Weights of a small GPT-style language model, trained from scratch on English Wikipedia: width 160, 6.72M parameters.
MLP neurons of a small language model. Each row is named by its layer, matrix (down: output weights) and neuron, and shows model dimensions 0-159. Each number is 128 + 24 x the weight over its row's rms, rounded and kept within 0 to 255. Numbers have three digits each. A neuron's up and down rows have the sign that makes its largest values positive.
Before each neuron's rows, "fires before" lists the tokens most often just after its 100 highest values on Wikipedia text that the model never trained on.

fires before: " |", ":", "sa", ")", " a"
L3.down624:144148156103107145102109166110120133156124130113104132125156132134129160112135086123141115152127101090099129126131122131104121122154138124121095176100110112119163126081104101151158149148137117135132125124144111132152196125133101156117104061102086157121103188144115160143128102146131118155132101054097092158155118138115100079125128145131154131126140129074121113163107150134099063141120117110136151166150117120112147127123165120113127075141131085138148115107138105150095106128129138

fires before: ",", ")", ".", " to"
L4.down38:156142173103134088085137122135101131128113132136091123166142136120110118185111131128133152123167093132112065097123130157162157182155134140142116152115118167130124088119123117078123159146124118137141164124071098147139090101134129123168104117168144125130114089099139085116107100138110109176110138102151157117116145110139156079158152159142151129151140129114107101161140111108153114134120148145128104130114156160147146125178147118167167123135120112145116170131121171105162126110139144

fires before: " 0", "\n", "  ", " —", " 2"
L4.down124:146154164144101142092165141142122100138114119101118139168123143132096120137155152073109111111141083108113171103116116135153129130113144108133100152138103134161152171134147114145130101138168144120155094092151168094140088122132111139151120123084104147137143150111145087116122138113139111118104142075133175111119132131109083112115115159125157112129065079151103114107120112134132127145149142107170161115112107095154105132098114150087137143098097130118182083121122117133112167140086155

fires before: "-", "|", " |", "="
L6.down367:105153101125122142138132105149068102149107119085111094125157130117129157108126140090101138161118121097124112104124143137125151150158105127132058109147125126130158160175152148133151115130146125131090135115114130160110142131113130086126120109109071114128138109146152100055167142118123114051090110120144140136124134166087139123084141091119103111164137154118140117159134112117096115101114135156114139112118125128136174109121128166111172110131131105163127124151107159130111061125137132

fires before: "  ", "\n", " Russian", "-", " +"
L4.down43:122104113117167130132134160128157108091140092157158115185132150125131136087132127108138085117165151118112131124138103144112143130108108178135152129133139138142137141127140138114101128131122130152153130144160158178140151122154162147106095132160119106079148134109127156128116152164139069176120165090123142129149158103146146103159108194129162142153168110115132136126169131141141148155091105125121165158123112070160106143132173133114110119100124106158141135119155145133137070165152155

fires before: "|", "d", " to", " by", " in", "="
L6.down431:120128110104160131134108125160139161143172137145108113073169139123091163114067133119103111118098078106111137120134143124140093141174093137091106112117133103103161137124110141132102128159113163120118096137137131147151130130140130111119131098139110102128182088107148129148115126120081124108105143112124123122168083174137117131124104161150101107098146113170149153144110169149145125150137116148106117115137153101132139140105088161203140128120157091147082141129125160158121151105125080

fires before: " |", "ly"
L4.down345:126133100104139147078110157137144113143137101066113112124148125134141138136113085127114117110144089091086153130107097138120168126145115133118151117135146106117174147144141100102138146102067151099113128120133078110126118112093130126142123125182142131109111156110138089152137120172097140188194097113175107155126130125154131129150139141133136099176143129109117143181139149117090131111143137098123137153094121147135138168113155148154139155099105115120149131157102161101167096114143156

fires before: "-"
L6.down307:119093158129124155146100146093140170123106114119138115182115152105113199111158135145145148116121144113095096139128124092123100133157125098140101133137151125140136123148152152113162186121095114150109132125115157131102081135142086173139119113136122100173133116087123158120110115159107127196070112135111157114160115113132157159150151135111091118128109127088131140153155169106140112123083112103106121121112107093149065122139109109122153132128146150119090120118138126134105089152141116

fires before: " |", "|", "."
L6.down449:084104135129150104108120145151140092142083103111085124154117145127159106162128116117114123141107150111122124150129169088088127142137132140141105129127170139112134142129145115168131143149122117135151083145115128112093193146129120118131108112126134150137147157121117117125119119171115121033148101130115143115131184157080098123122166146084109150080149120131132088143148150111138149105107138165107115131129126146178140176096127151162139151152154150098158102125138101152118133145166161

fires before: ",", ".", " of"
L6.down480:099152130106129118129122144150125116125133154117152152124142120123124143133161113135131123121130127190152099142131117145112104141138130129100059128129177121136128144110108119134131117133129125152134122128144133161213144137091096121144146104117108078155156103123100136120127150134156099255130088146100145122112150134144146131120104119116121134108151131137159158147126115108113150115101115104089087140141137136132111118129142149125090135140120103116111153169156088154114094148111106

fires before: " |", ",", ".", "–"
L4.down98:120142106130093077143132136124116088121125157111127104142189133116104067089174150110099142105146091144177111135139127107107139148111085133134096116080153113086109131102110111076125140148111097151091116141103126161143106096168139132121146150148100155129151125130121141134132124139083093155129139140123163127106148054165165160124116083103140142154116149130116103142140116136115111146119146153117167158163123095130139113163122126143150142097109109099114149104096140154096131130110128

fires before: "-", " States", ",", " to"
L3.down19:114091147104124169092128106160101110101106149102131126146123123139134182107167129124137118126139131138134115112150087112124133126145128156148097129096127170127128140117109119139104130142122136130129096129152111123109096127168089168141142148193126139106129099151115154184122116089139108214131123186151153114142134177096133132101148134093062146128137110139152109163117119175131129130089133161088115160121138143168105127118153122101131132104154093161138104145140151109170118129137136

fires before: ")", ",", ".", " |"
L4.down302:157104096128107128133130128100122205126131098119135112116119155113145124113124168125139091136148135172143127151145126158160099161111108145125131127125138120110104092112162099103110160134124121124173105120101143093133119103135134117145146101131146150154096119106129102158136145146086145255099152184098094106170150115133121140114105157146106094091156102097121135130155142121128139158117119103135122093110137100127092130127112140133144126159119121115117133130140118163111111097123098

fires before: " 0", "\n", " —", "  ", " 2", " of"
L4.down319:116129140157115163134129125139171117105157115125119114184108094143147115104125119131112096114153106110147135139150117158132131108138124131183174150159154112119107103138163111116115141147155174083147090091116113113146100112173132154163114132139119105175140134119156115104103156143143099114129164157103118122102138136124111146119133181116140134147109103151113066113147197136091140155122123123174142151141114120089112130131155149101061121139090077124147103138124089138162146122134114

fires before: "=", "s", " |", "\n\n", " votes"
L4.down428:161154138082089122136117114124137149150111036108094132083167153126133151133122117150114144115118160077116104124120123145100125091113105137139127119121094143092091138120125098128152115157150130132098141099127103148177106154117139070115124098134167097154092130112157125157126116122138141187126101151152095144095144131163134102152152104145135175183129113111133135125160164148124166130133165131118152109131129126134094133114148112095130138132117097169114146112084162122130117123154126